MLP neurons of a small language model. Each row is named by its layer, matrix (gate and up: input weights) and neuron, and shows model dimensions 176-367. Each number is 128 + 24 x the weight over its row's rms, rounded and kept within 0 to 255. Numbers have three digits each. A neuron's up and down rows have the sign that makes its largest values positive.
Before each neuron's rows, "fires in" lists the words (lower case) most often at its 100 highest values on Wikipedia text that the model never trained on.

fires in: "the", "a"
L3.gate916:107090096153169119107121175103121096102147148149117100138096154120163129167130084117114138140125131079106132166119119169094131125132187119113156118118156141140121146123159176130108143166119121107128139158096168126158151118138128100092133157123113168088131080135105109143162090137102121107132094145125130116129126116132122163106149141147110134190133103153103118108134114146090151147108144178083121118101132122158099157122133105153104110139080127125095175116137109133118116139089086111106149162086146161108162197103136152126112126103116150120121111170135119141156141137162146083
L3.up916:132114107127133135105114118099146083138149134116110112175130101144133125108093162099118144125101126087121120150139109181125075137095171138102144118114134172115120106115119144149144151175098144135060154161136116150192114112122109092113188110081152100165099133169128110153146097173121145117168114131116122109093124138160138167142149106117162105150098161178128090117137161131109121136134099084130142158116157129115151142120122129127134144087082136100102135093134136140172127130163107099109101115143147102090165127073121161139170118123131149108121135187126173141152122150145154148

fires in: "that", "of", "in", "to", "which"
L3.gate1841:123130098155157143117134121104166127101131092136154097090067122091147119135117169144115115147108124171134131147120119147147134135122126155102153141181095145147134154087139137089137167127095137147132117169121181110125137152121157130119107146123130085150130117125134122111125112110141135110149124132115182142140137153144166178106131104069141155120111137145154113137100126150122094122160131111129130080118108115115137165086110142119098137137111118100102109081120145126136130123104099124140133128148099111110133108139139117102118114147126126076127130166103135145103114162127163103
L3.up1841:131124141148141130153148113119116112139162066083112112140095117101146162130140152160168105136123133130125132159090148141141123135150138147155128128130125157098132133154140106105089117129136105117101103164136119133101134141122163098133090140082122132102096125140150116165119151137147136120147147092130135112166159159081116137097153127072151096094091123116146154117113118136086140148170116091144113135125133108087096149148069123127108106119070101129130109080160123162156141166138099118170141126137134120135130147128145134088108124125173157108124164170116112109105146161132135146

fires in: "in", "north", "of", "the", "southwestern", "west"
L3.gate378:114156078143095155156123125147135202134104127127172119150120092097087122123117132114121137113145169093092122133121121155164110113104107135128136096132119136110112168106149106124131096132160118106157162160118166166142152076114094109145126089156127144094164103172128123121119175144140140149147116153104126140172155143083144116115118093131111134135115109145113135116122106127135102097143167152131114127139129152101133121101146134102145108143136163065119173123120121166142146114173129123137144125108128123170102170098131130173101119106118041133124134131121107162143138122131123131
L3.up378:145150147131097106123127116137120102148119138135147173122175091167111142096139114093113102123130117179134168132075146160094146134139153133186093120112111135125157174103145131148096119113117112146132107140106135116150141165112104145087104151152117127153122140137102186123162126132107095120135143101138124119106094124148092142101163157125099134152129105159124127172158149145135137141155101177116118095138150161088084122143130142170147110140123137142133143096195119089080100108124102122128119112158129135106141116131132119101147129103115125129116133118117138119115152099124148135

fires in: "and", "or", "also"
L3.gate310:110118134105118159138153116085106120103100149134137105112128175100153112206095115108100119134166117137134070127127149102109166117129129134126109148108116098125149109106106108124081120148119171120105123134114127131119104162149158179103133166130125184140138139128130159115137145096116124104137108158125135078118138167133143113159112127121140122109127124119140104117157110131079140129157149152095120159122151150051116133113131170178170133079122135081127142095133155127114132113122124136133152172176192091104134160097162128120114148106119134123162115133127137150109093155133128140
L3.up310:106129149096116131124180177107149111140138126145175117124133154065137083141172176182143141086141112132093110093115096135141165135137140083110146134095132106148145085128113133092102149100131157142156113153162154163127123160124157137117175143130145138148130126181140127116120075111094139094154164143125130134118143132115106112094109073091112115101083142119131101149130140175091148156116085151154165087137155186080119149126105121136125112121133130153126166119170196137139101148197147133177119130107111089151125097152123127125121137161094090086133135149155091156170117133132116148

fires in: "a"
L3.gate1965:125096097121107111134122137090121122162136134131164147162139094116100100080093171131132146141134106118128109162162087192150105190126150147130114150125154119140129147125120108121103156141158137132128072126113142124118111163153130181138131130092149095159145139111139119103174159112143090157141122161121144129132096099088070098092115126139121151141114098113152088099155102119152129127128125079107138119127196147140081128115125098102146152117128142103093130096124106132137160114169152158136159093136128104119167148124098174140089152147167196145127137152169150121112132121133137136
L3.up1965:179149108141102121121145139086131103138108186107211125147148143111133105150096140118125098144167148131066076172118119137130126128100146082118154118137118170150150123131113117107168141120124138164118131114162129095131090148127123146128111094110159107147134100134138135088132145104129132103161085170140123099083138099146117075129124105111146146106150122125124090116125112157138128076172141118141114131125157135112151105079127136139160134125119132126131110102155111114095142128121087155138137125150122143108161139103148171131138124126136138123140139150154169133124150120189116139

fires in: "there", "following", "well", "where"
L3.gate1815:103158113144130129122088141173145115112160150136130126138126062094083123110105134148117114075121133122145116161073113205051102129121103132128148142127097095111135147154092117121127142119122167106088154111119177147136159131128151141117172186132151124141115116133099106106133136140085152141104095101130168118101118130113113126145135116144134137136154119123169135147146171166142137137121143120138138105105130131126139111109097115172097165112125136164127135168142102147134095126151126189095162135118106120127144125103155136108142132109132148145145103133158162140141138126125124138
L3.up1815:111130110153112140127059100113123123089151136081163110094154129097127094160094151111113136116133139143143087149118107126103106145128142129116129096142125136090116119085129122144129106073156121116165147143144130134112141107093135155175117181102146125098132091137122171092091206133114138127098122150092146130149106150142155155126189105129150135121149096144148135131144149120133088096077109096109143112131162107111136104114127124152137148141098130106116123165117152168164137078138122146125158156098125147110109104142137150063109167145113140170123117142140177137113121111096148122

fires in: "that", "each", "because", "the", "died"
L3.gate1086:107130144132125137114122177104144120109132096158171118105117156114099150187161147160129110119125125176148141125169109126132120129127136108160110142133134171105158162173132128147134156130133112144143102106146106136117160123112076118128148088104123176074151124143129141142145125144151126129089095143133130162072125135151142109145157077126138130103155125137083099137117123161157159154123147132142105098147106164127175115159160142116102119131140093131144128145166146098159144108160128133135112121115102144139139170118134169122133136157133110123114123158128106133122128058125133170
L3.up1086:087136099185085124131159152106130142140180108108115134164166126134094132124102145103108116133101131092118138114108109137136122155137130134083118143133131144150170117108112156136120154123116128114126113103154116149171118107091130121101135138134117168116177148132173112155116169122102096115132099119121153111139136153150169156164154137100143126115116103133128092150130097138142124128151127164104141116131118105154125119212124138132102134174134124114119080129164121118175112118076127052160138090083091157114123167135141123140121117155171134154096118162145114135115147148158150134

fires in: "first", "career", "back", "same", "next"
L3.gate1811:115123152143122119091131140097074173171143128150153125130139159171139098191138135177138120135125136120174113113089099149112113172195109134103093114125144109099146085107101158102139138164146115084109108163138151169153115144105150098093135153081102143133121111096132115124136141132176111120150096134138094095119094125122118167098133124132102145140153142137131122134136136171133113164133129143141091111117131120162134135152141154160095106084147104131123153135128126083124119134178098114141113083112088161136101116120129130173145097086151103102115139138135148134104089099151132141
L3.up1811:137122113104115116105145125121174154108126120114145158143140168119117128180149139131117140124143124116158093109119107095145154119117104106141115130138119085135097087117140113128135117144094147097120086165134132124160146130108147084081090047142118157132141098129146135142160126153125118123114124111141123124099087113142136141135111113122134146151132148105154139132082123126121141146137203170129142131108130133145124147105175123130087122131104135157120107139098063122095163140118087111091130150128125138145124166132116098136111121147108090122156088142105171107126113132143163147

fires in: "and", "with"
L3.gate1352:130111163106118155088172087169108146075063086114148167142162196114116124143126097111137106150078117121130113151151160144127129117115163125142112136131119116116143124154120148094124124130138078134112150125155105136132091112135162121104133128097132158086087148128109113132101139146099127102129119092131117124124136113155119148133112139121108124154121099133128127081152142144132084108127155145108162137123112127135129133103134126148085122146134128165156142138135135136144119102154140108148147126088153120123174122171104165135156200127119149120125082112147161135143141133111135084
L3.up1352:136109137136105131110134147129160154133167120152130181094106137141135083160165120122082126110144180091121102101139170137121162144154094121116159137109144116120107164083082145144109098096121110142150124142144099150132111120165126132182157109147125090121162127129154111109123126110110109121129123132167119146166133122119124154099154119171101124127097119134154158126083156089133136129136152149129143129132125103117170137141146159147121143084124103117113140138090112112132146099129164137129135152172153113146193108120129149136138090156117121101132150105142143107157150122122150183

fires in: "of", "for", "to", "in"
L3.gate1840:097093152164125157127117113131131130176131120146125153114108150110104081128116066119135107105135125127109162119129092158152134114114142124087141108173127116124115113149140062110135099110114143178119139141142118154101133112123131107177142127127163132097103153120098117126085108136057131137145088148091138105119133084130145205110108146141178111120119119112127131160137127099143138113101139070128155162143082138154185162128102119116104155148131095114107181123116160173139120099125146095132124163116146132145076110139099162129138109125135121094144133087143145093183146106072137155
L3.up1840:143129165132138143100153144122140129182146101160134132130111140155116116140139061097107130146124124137170151146112122131166175110140134103134123126117105135128103167154168147134119091100165156192139097114125142121153125140121125094144157094125163112109092163092111155073082115136092128118162127158106158117162101127088114157128127095136146155090096124117131128109126091084113098123127111089127149147152088143136139156147132109103121118147155085171131169145141149131132054096149145099136139119123172126089110130151135129153165088119129113119115199082126144092134146124125105165

fires in: "of", "from", "in", "at", "to", "and"
L3.gate1426:080117162143109149088161140117115134099085125151125123118107187120092148096165085137113144145130123124158121139150199131131132100132109102159115100145130115186130138130163122105144103153165086158099101140144158118126166112163134145139161180119174129113163161164129154129142125111169167130133110143113137140149150141150154140113131116137143152155142144101155146158111148137108080135119123069147154138159120119104125133143143152137114124133138110126141085089132116132113102117130154093125137103144080099119125094071132150102151110087121104120144101130146104109146137123131126181
L3.up1426:080153110193113112160129160125149152164132127126112133125103122117123097136174134159108180084138132099130158134068120132115134080129158123122120191159136095134156207122152139143153129131108123154150118117124149126151137155107145123129128099121127109128151134135146146108140094119134115139132112125115121120128133135126108121130129125118101144171120182141123118145099110140159145149120184130131123125076132116140114147111112108085116114096126092152142137131100126117153138156097131192131150131110122142147144127119101123135119111109167118136099092107123135091133120094165122157

fires in: "of", "to", "out", "by", "president"
L3.gate180:174133122113133152104146098145107134169110112160186162095123170097121092136094162106098148086176111099075137124103127100136137148139133128128099128129103134152105141107131116130136107105127134126101123121175081165128130096126155135104142147125156140131134130139101130094135102147133084126113070121156118152155136126142148078108105130157136091087141149127127136105127138160133140128124156129128153118126131167141116106152129123131132160117138131127154152109154117121145134098130137149152111114084151109107096095106147111133126180127115124129141097132146140111133167109126094157
L3.up180:146156134183143124140100131142168114152139148186115146081122156120126083165133135097093097140157130136123147151137158180136146140167116106096116163162108154116098157101144128111150157162140151127125131136143078145119133105097112161102132100127110158101149118146146092088148100132115117109121067155125112156137112134107121157141091137126138148123131132143132129128150079118132134119147122125102174126137144125106116116147147126097149116121099115136161102142171128164146104136108103119124146128127118128094097127158128096142136169131144092149123101131185140135142134136133114113

fires in: "in", "to", "on", "by", "as"
L3.gate746:096121178152107131141118133147110134117148163149150178154140118124145158161109141152133146090070095131138130076122133137094133151169073086200080176130118161093195142140127124148122146117104157119164144105145136092123099094105151123137140127109119136145117105134138112143110129119121149089116164114141129138092164142117129142126151099161109137120104129113130096144144162147135147107112145115114109129113123148127093131158160114148071072150117161114127081121109154133122103122085114094127106052154094130147144123100133145101176100093141119104130148079115091133113137095083155079
L3.up746:130105160120117134104166099112124119125131126152087103161124155128141092099117104119136111106131091126108124151100119122201181074138095061094174115129139130101116134108107117135137185141110132154127128089130175125142145156157118082104120136131120145104159138099104132154146169151113158133121108110096138175146145130085147165116132121116097089147101172104118113168101074126095108144146116119146126063119100132147129135150147148141120076061117129093149090153149123114150144155141132114123149138120133144138155138144102141099114159131139099133139127130141129132129127112161135157

fires in: "of", "among", "one"
L3.gate1597:106117129147075117106141123166133107191089125185113102120098187119088096141148122130177150113118108087086143185176127153124093127147113088164110154121127139147165173136065127135095124134139128128094117100141122114122142123100119139145165128139145116115117139124184116161100117129145164114111138118162164129116130131131088133130171188121151142121137174150129123109119126122111153157129162097165160116112155113169122137142063123162113125137173159126099138117108120107111118135048105133107126161097103138147138098118138082188087167142152168095140120161105124120134155146095144167
L3.up1597:114131120126108120139119175129177133128139127142130118107140095112074108149145105130139125145147119103163140114128149128125112139154149127184140119137138118143107126084158105157133107115128167180089125134146112168083101164149133151091132101163171146105111156104109148121129105117134137136131157125097161099150116108145167129115146134128114159133117138130167108153125146144105151129094131079111124135097152143131113085140157117122154151143127096153148084142142097131115137126131166129090132117132114142130090147122110093110186124096104099118140158124151161175143153120147148095

fires in: "to", "before", "during", "after", "of", "since"
L3.gate1308:129082102148159138115136164110141141150130114191118137111108121121119122133152106146133095119100114116107168136147186119124142124117100165136120120097098134108087111081136138109144082159118127129096140151144141147145121138123160128086132151086105135120133128155094153130123125146123114130140138112125107149115097139128099146138155151140131109121079144179129132170166120112151128129115138078111150132130112143116127119082125099126137151153136160093147110115128145189116170164122125093154128184121072131134139129171134149137065132125145170129104112108134113174135130153157157111
L3.up1308:102115173109141115111148129126105083160124098131056138140138114113145111107126147150094151119090122181081134115129114155097176116108114137105140112079131117106126138105133087095172130173111113133128145100163117138114113116129158128120145090107136087120223127127116123148092114133128147146094126085123113146135128140113121185110166153146106162146141151163107163117105111129135110139130135099138127143133123111155134131139128117087142175142146116116154105152128125106126101139144124087111121112109109133128124114124094133071099104115110098149119130114114091151106148156140105132

fires in: "to", "of", "despite", "for", "by"
L3.gate601:082176132123157152149109177088111147139129138101100141124109130117127157179157118090106117117174104112083130104120144159107135165137157140166112142109081129115127136155091114102166147125149084115117159128110108096117103132113141138119143141134100154105080110171142090075127141125125147172140171171113123132108117130119122121105137107177124108127179136114128143156180095155123100115155128131109160178148138153154104112114118150098089138098128116098099103105149122066150129082133136111141146118118135138128173139159125109136117105045184118113099055128128128126100138086137075132
L3.up601:145169123104074129153137162111182137145092131100186114114104123132118171185134113109164125109132080113170134151133127131147167168139143150123091132135092134130117115131073090109084142184099124083142130143102101137126136144116088082141137095123127110097135108179133120107105155112129129097145120143129117142107127130145136128136092140188148113134097129148151121134149127168121092093109140108098137171117117111131109089157129158107122108109146078093095099141162119118152174142098115148132056159082137109146180099154165113129115117124152152037092101106112151118124112129138152166

fires in: "of", "early", "during", "following"
L3.gate164:120153149120132119131138179129129136166152103137131150143176078113146134167131159137158093167100126141097157129135143111095167177144150102179093131126133145149107152122198121115071100179129162146130125123135144136121140138106146132136162134136127128099118137148196123109134088091187131108169130152110105173154153138163121157130107151086123158122153145125129133128134128135123138132147143119136118096135087143114129135107137132188130133154182098153130148113134129153157121142121085109135117174130117128139142149120117163142144135138084159176147060101114132127127170130085134113
L3.up164:127091122194103139125048138159103122180113090081134102123126152109140116100141122159117137113129092175148123112090142123095129115136162121115098137123116127169116105134087166160114135137123142191116107133159145139106127106151131108146122117078133117087136138094117099155129134085167165091129120145130110168121157139106110131118113155163139141134121144136123095115082126084099106157132115161172125110139115118138147146155137164091140138110122104145111148132107141119156159159152129104146103161161082149122111135121093133139160146127127113104120157121137139128139166165179147184

fires in: "of", "de", "and"
L3.gate368:125130103138168125163116160115145178147141169120116134103131109135146089133094088139138110124125137109160095092118128088101189107143129123161125107105153123100129140140074159150121149130139108173164109109144116139109125159090126104158149175097091141126091159107114154080150137139128145116131106138090148123114090100137115128167149143111153129147125142111143173150103125102146162108135132139094146146141086135183146113114128109144124130144123133116100148133129148115119147105129123112135137135108123163102115151058106105126112088131122140118121143104171116139108169129120066143
L3.up368:099106127151138115085107145140124110128144152127135118106076105121160108159105136099177088116178094070143107142110135146146113116152102124157140096113124139154124126160116152202118116078093153111103150095105138107104149138142154170135158171094156118155083140134123123123185090099128122146162114132108142115093181137163071134171116147085158106094156126100145124116131140126101163165154116152129107118113090123143168100125115092168144104162163159103134142120099099120143124123133123116140120140107135145147115096110155153142148106151125151087063159109168130157150174108126053109

fires in: "to", "from", "into", "on", "in", "as"
L3.gate659:105129128090136120143162089117108126101151143156128138115100151141141115128099086129156130117143089110096106071154156121140110180110101141141124113140124117108125192095130117151150145146163189099131109129144088097139137108178144110062093094105141063128124124085148119173183121135114134150125114097136095153107159123143118103104156130115105095143139105131154133162117143133127116099144112120124158127111087116112128081129115147087107075132133162132108089128133150147107175103124127130138143155109101154131121101135114083141093113138135147092133157128113132116153142129118144120
L3.up659:151122140180088121176121172112174093133111162151104103138103143163111115146112169117125161119120111109127119106150151104159119116128082147123132176181161118107164123123135168131099136118129180113131106121092118156115108124110125137100160097138103121130123114100137131127153105116091121183115141145146144126102126144180107117115133124115087122179108115102147128103149144116103063168182154153109142110138078124109114154114138116071109096081129127111157096127109124140133135134120132146100124141137098095188173100129096136143159087149150158110096115094105166127153118099122140136

fires in: "is", "was", "of", "be"
L3.gate280:135109151159176097112097069110082122127141140100140136114131119151136199156083107104130165112135116101154125109107129160119116151179145102095132112113178131137113138137117091128139114138147130124122196111117112109120141099152131092148139156119121142120100137133116162150161144127108124122113101087134118142116156120097161149141133112108113102127120120116158110135144164100134086142118122137122153124115147135108118157164098119143095123135153168086107101194137173090127123115097130072135102127147152104105100167145102109144097090138180158093116152117142120124134163119092089110
L3.up280:129102147150132092126142140158136113121138092151116153151128125137082133086095175170162113164118111126138096139103155121131140151116174068139123151204094125142115141165143132130124050132122134112120159146137156120150097169147133094131140154152136109098095174174113144156108130125110124123100140140105118127121115124064105119120152111132109112127136165147102110130143176138121104145157116116093134115151153160137124151115116128153132134134134176143120122131151111158095158103116135099178096124163092120076114106170155109131139120184165146115126121154125103119157146164117102129

fires in: "to", "of", "from", "than", "with"
L3.gate1243:087142164145128128117122120148134133116077134137139151164128104132109153113182112104082128166154077091119134145126129145150111104122109124090147137138107120129130168099115088117144150113155135141145165128125085128118114102115123169143173110103141095097128133142115151091195140106125131133140109140124101145155082144110199131148085127132100110117103120124133152150148131129103143119112103106127128133112157149130110108171120104120106127126115138142071129112088156099113135117100118163093078154156143137114102118130093123084158128125193143102138087142198111160166153143102105099
L3.up1243:070085120151130118093077125167153149124081100159172180156131124126106164136117114126142161124143110145114111113118150133129137112107107083130138140132089109114173147133132111073115099154142119139131166095145122119139103100112120126076111093109167120127116147129106125113170131150120102145179158097093134136094112135144136101111069125118174152124080129128098164131116151147087129132129135141149104124127148117179119143120146155117144113073143126114054117127128189118146127094142117138109144120121103121149114156126134163110125136117184115080165123126200109118114126116119112130

fires in: "such", "known", "well"
L3.gate257:114127135150143153147152080161146119074141108176143168143050111124080101094146091114114133131120109129140152127130144147104097116069129158102158128142078092109163158128093110158125126138148147134147138112186137129112132104124136119110175118093087135152107167132159167144165143129103104159125154176108138125132125110122160139141163156153095121085113121165131141072125116144156109100126150136158101140119142132129096103144123136080108136121160114135146136145130114151132133120179091169108113163102132149117160102151101113159134136155111103130140165129103142104125105118148161135
L3.up257:140128145126157136131142124164119149159159140094150118127079113141093105129148100106072165134126135125150144145124144184094128108124147152122139063144141113108078166137151102163092091104170122133113149117150148172108191174121118158130162146088144181095139133120158105116119152156120107161111090109136141130107164088134119153104144149154144135074149106125143126079141146131146119086105200154143173109148148177168133110148114137090162137112158102099076104148177174108156103124114151115127103129109121092125117146147109138117171125089118086166114136123090159091098126119110107122

fires in: "is", "was", "be", "as", "are", "were"
L3.gate1736:111123136122160122125122077130082094103148138100190103190109114110100119156135114153138148092087093150122139083141093139174101094149112116147107129102144156123122135098141168134121176146143122160133131138158175143133183093170119115197108139107135155060117108169118152123077132156132061121126064122138116159136157118115146128104123123129146117111131118125125126149163100108094107104114109138091151138139141131116122127086135114097152090108122127136129101147094117142126114114150150138112121113109144127071130126144109130114179145140119093145205104126118137139136131147107129164
L3.up1736:131077093173147107128158128149150069115129095143100118147121137136156139138112128152139162121142084121130150147129159140163102188121127141139107136117124132084117171132143167098156193125128124143128117088130151099128115085147141122125075126107146129099094136106141089152093200126147102108138115092085140146182157085156122143140111110105132156124113124123084115168145140100158103134097109105102110087156144120114107097106120118124129138109102096101104150158132086141114156144156153144123150104129131139092160143120125080120129134138113108150098111142178163114134155151118106166

fires in: "in", "of", "downtown", "for"
L3.gate806:151107126093169153139139126155139132153163135144127107184131128108135142150093165102137119145144127119142120131104109108114154104085148129108160127121116143150071172140139144126118104133114164194136104144189127117121144078190151152188130145159127105128135167103135149178153179104139126130128112128125122131127125150114112115128151142130136125184125130139128123108116107132138120131094139085127111141150151105140110175163120177100124102118119128159165117101138122128113125111187089116116121103121091118133158117152091116177087139107147078082090126145140179116116143112131131129
L3.up806:108048128105124101169151126125168125166150111136127118151167123128134143125072169130113086131160125135137117112121136143127157143091120116125103102112136094130117162108108106088089165112140161158165136116136161115118156148134143121153156129144154121148154137130122131186105124148138140132110132088150134139116093154120131136138133101137139133156100156112087159127119147123100122125127120116114108118156092097122105206133102162148153170142143148132148132076114143141107100130129094156117131117147115139095110153137105151138096136100134111097162114107121100142145154105098125149

fires in: "to", "from", "at", "of", "into"
L3.gate46:113147079071111097181176073135164128081134130122158126103141150124101105087124155102165129132108103151108148102084180111156098062087089130136087132197135125124117126119130136126122142143160126112118120135121116127108128110083143118145096112160121117078153135147155123125144116159179123153080121133111097136127104150135095099115115140102101123162113085097142145147122187106131117081127104134122148106120143138102112128079138120124135138108126139150140121118160160087123118105148139123102129097076120133171132146141115126132111077119165109106110112124138124130092147135130158142
L3.up46:146150168091146121170132089128146133130108133101141086105143133127130146100143154150095141096104100094136123152105159126125105121153105090136107132113146205137126138085137144103112100175122112082121113200122098124128155129146117122148127111123137105099156147135136071111134066122110120169131080147141095137125156097138103148097099168113110065092126145093131130178146172149110136169171150125127161113139122178132111118146148095149173156052151161150150119120147135090129140113140154094135159135122134120186140146114137111139124093140140131091061105111156122164112137121125152137

fires in: "and", "or", "the"
L3.gate1899:095114147142133116137158121104097111125107114138125120107146184134114152117130115116161088154127111138128071120138148160119128128088103178126134120134133102118129123183151125138124120105125142112157135137144125070082148156173077134086133153106118110100205143114149155152137123141138118113135153165123134133151154177164122111142157137101111137124131094130102128073112146121147159121142157159120134134104136121122149130145145126117139134143105156145110164082100119072115152149108130126115141140130153119150116203147140160119129151124059113109158126131124130143137098109125117130
L3.up1899:109151124141129096130131093118100105114143099105109132092127156136107100110124134138171133169162118140167102100147132150112120137132139181147151106144144144113101181147150134145107117108140122176182142120130141150122095127165125149139176141144157168049156114114090120098152123115132147126098100155116126143165137175126145106153087142090112113113149082134098106097087091126115160069169147110148115123145097111090142128144146108146085124164167154150118160115100095134151171154178122134100122152137164140145122124137132140131123101134116105126121111121147127153127114176131219129

fires in: "the", "s", "best", "outstanding", "national"
L3.gate1780:114134133107103148141084126121119123108126161109105161129116106152106129124118138135142124153131118136122096107163108132112153098153160172120153154140091133135113152115174106171077161145115127120123137116170105145144153127143103102139099111096139137118107195138117140176111126180132091120138152101115120102120073121091108120122136121122124128151090132122167085103091089138142128126161163128100100090125118147134112141129147133139149154171128156143173135144083129125163133123122142133152100118159136122165103120110165109136127132122067062139126138118138130116150126111106159144
L3.up1780:126142129135112156121120187138132117128103113118165131112182165139122120127119139112127119109119145102166120141125113171108134142068131151135151133106101120122121139156143122116127131113138165139146141192125138111105139099120139172122110165152110097104144150147152136169112114137093172117134152094097107073087119149143126129090112133123107134133148112127155104129153118185180117132122132130126131133162129159145101163109137118148132124149141114088115125121127109113115162172175079126143137174150138122158116112148090137078085145108112124089146120129110089114146136144116139126

fires in: "from", "of", "for", "in", "at"
L3.gate1060:124119125127160116128115124154138124121170121138077074105137103135118146094145133144135117110140089106151134128139186147115152161141170130132121127162099073120150164135160124129069087112139133180126156123112129144136122107117129125141143116163124123106129120151109200152125137183141095129068140179158121120149123114152128122118085146141148149126141138117099167139165123159084125116124114108126096145105079136089134109104146122109129120126119146097118158123184132133106073167149127146103128095116101148156117110167151161126157137083145123107120128112119116118125139071121152138
L3.up1060:089107166137142103128164084113149126140121107134123134121084127119087098082121131136148126133146127144165145124077121122107186102139130110148169139124108097144132084103138074121153157120119098157121128158106117155150130101158146101145183110111099133116137130118140168111115167117144112121112097103156132177138134109085115152133151131125135132177152188102135129169108113134123097143140137089182119131092144107125143110088133108163112112091133099111123122123135117150112108126142117139133144133107134131152124088171145152126117153160113164115123103132085132109116111082125142122

fires in: "during", "of", "in", "on", "before", "among"
L3.gate1072:173168094122133148154119154155162112139074098141107144086147159145121146142133071069133165132147132107129107125131083106101153117127144163164102137117135139094100127108124131091115121130124143113130136105126141148136139145109164095112106118118143112127117122137138124127152129107145174139105138138143109143126145145093148151087095143113146129131139105140146133135100132146129151143139136130145120086086133112120166142131081147090125165125159151150094142131104191144154108146133143103121109103111169157134087114133104137126150103186118119118128112092131120123139143127163144130
L3.up1072:147114151142124131149101163169174090152144151167093171112124127129147127118152121117121135130156143097121079142126123119124132136088164148156107120138163138085095142146171124119081122129107172108131123129111100149125130132113143139155179152149082124128124105164132160134111089122172149106101136123123102133136165145093104134132114144126124117145133113134140099111124122123149150118109161137106145154118109146155141135113103138072123139136132132134133121150107161108158111128131124108145153123112180122141128149131134109135137096145145126108117075100112129164144148098144138128

fires in: "that", "in", "into", "to", "of", "from"
L3.gate679:101151115152140118136075096136151079121130108106113135120121103127194148119105138149086142127158101059115141121073163122161125140166153155153096124145151139119127119113124121107146113121140105118107186158094136160117123114156152108089107106125098106104115124098107122132148112135126135167142100160119135130127136135160101131125124120079139145153138123120130103126116152153123158092170145125130162110151150134146133089119129144136100083136125078109129111089111138085099124124153108110176109143155131149110145103119183127135110139099136144094112129167137127078073151147097159106
L3.up679:147132097148158146084136111136127086175096145107128124166110088106125102144142088139116164130126113140142144145079134134132138129102165089102151144090111132091143119091119091171161142124144086124112124159144107116113114117127140089114161136141110099097169113136132148107134167131149143122167153121107163161133118118091145122134085137105113148097137118120141136128089118113074132154133111134150127118135167132123128110126106143124097103145124126137087163128136119067119139090123128116101051112072117150152108178102143103139130141088150158103143137123151127096117130126119117102

fires in: "of", "by"
L3.gate872:127138121159108105137143136155113110155145157112120091162154152107115151115121115137093100095135101132140140130100138122151158133138157142126096153141111131142103150137109109111122099127128136119101138116084135139122143128096150141153152121154136147115128110087129178133129123133146168157132136167125105128171113123126154157123149140085118097148138141150142123114105148107110128160136120090141124124172172148137085132106155125168113166101129130140121149150126119186147100143115084099154118103144116126132116193147132165141138137134148135098156142133097140123135109146127108095
L3.up872:130187106118142091171137132131113154104146131106150120093128165091141178121085129138139122135130142126195082132152133114094144164091111156158152176110121121172128119146167123094128131152156121133098129120092135126118161129120128175129103118107139133166142114107133147122185113141138144115141105153156123118166109134113163079092144158071073121140143119103164138105065114153100151172156123122146120092117112178145112120129146106133138138177132122144183155161141154155115116126113128131141101095163096123149130112170138107150145126134138108129134133139122107123153152151135112090

fires in: "under", "on", "along", "off", "of"
L3.gate377:094111137108125161071095137117148106139090137113122131150133098133156120140147089129126129089105114041155152097083181129145099107104146113147136135112134134137164088110113125137133115157171120151080098102126140140121135150109093124121121096115141102131146075168102131133134120130081135122115097158149123098165117144121109092133164140123109131132157146105120104099132100150129159148115135152122138172156095107098109126135154113116112113124105161145108151159126180136124157162132117111153090070111105119133102072097104131148139152121159153079119136131111145138121138119140113119
L3.up377:116153139130106151121113155136155115134095158100126129117119104140117151121148085113129123127149152100116125100070130111127082146043123125124148100097124157129145057134111085145142126136131133150120144106099122119178123116111058121118123097134128115125152112171161163168156086155129147143123132111133118115158089137153143139146141111140104137128139144118164110117189106135142148180097113134110169148130128154109099104123114094142130126090116147160090102154133155142104165129144128106124130096092130106106131099134148134162144181111131111115104121089129141142134119096159126127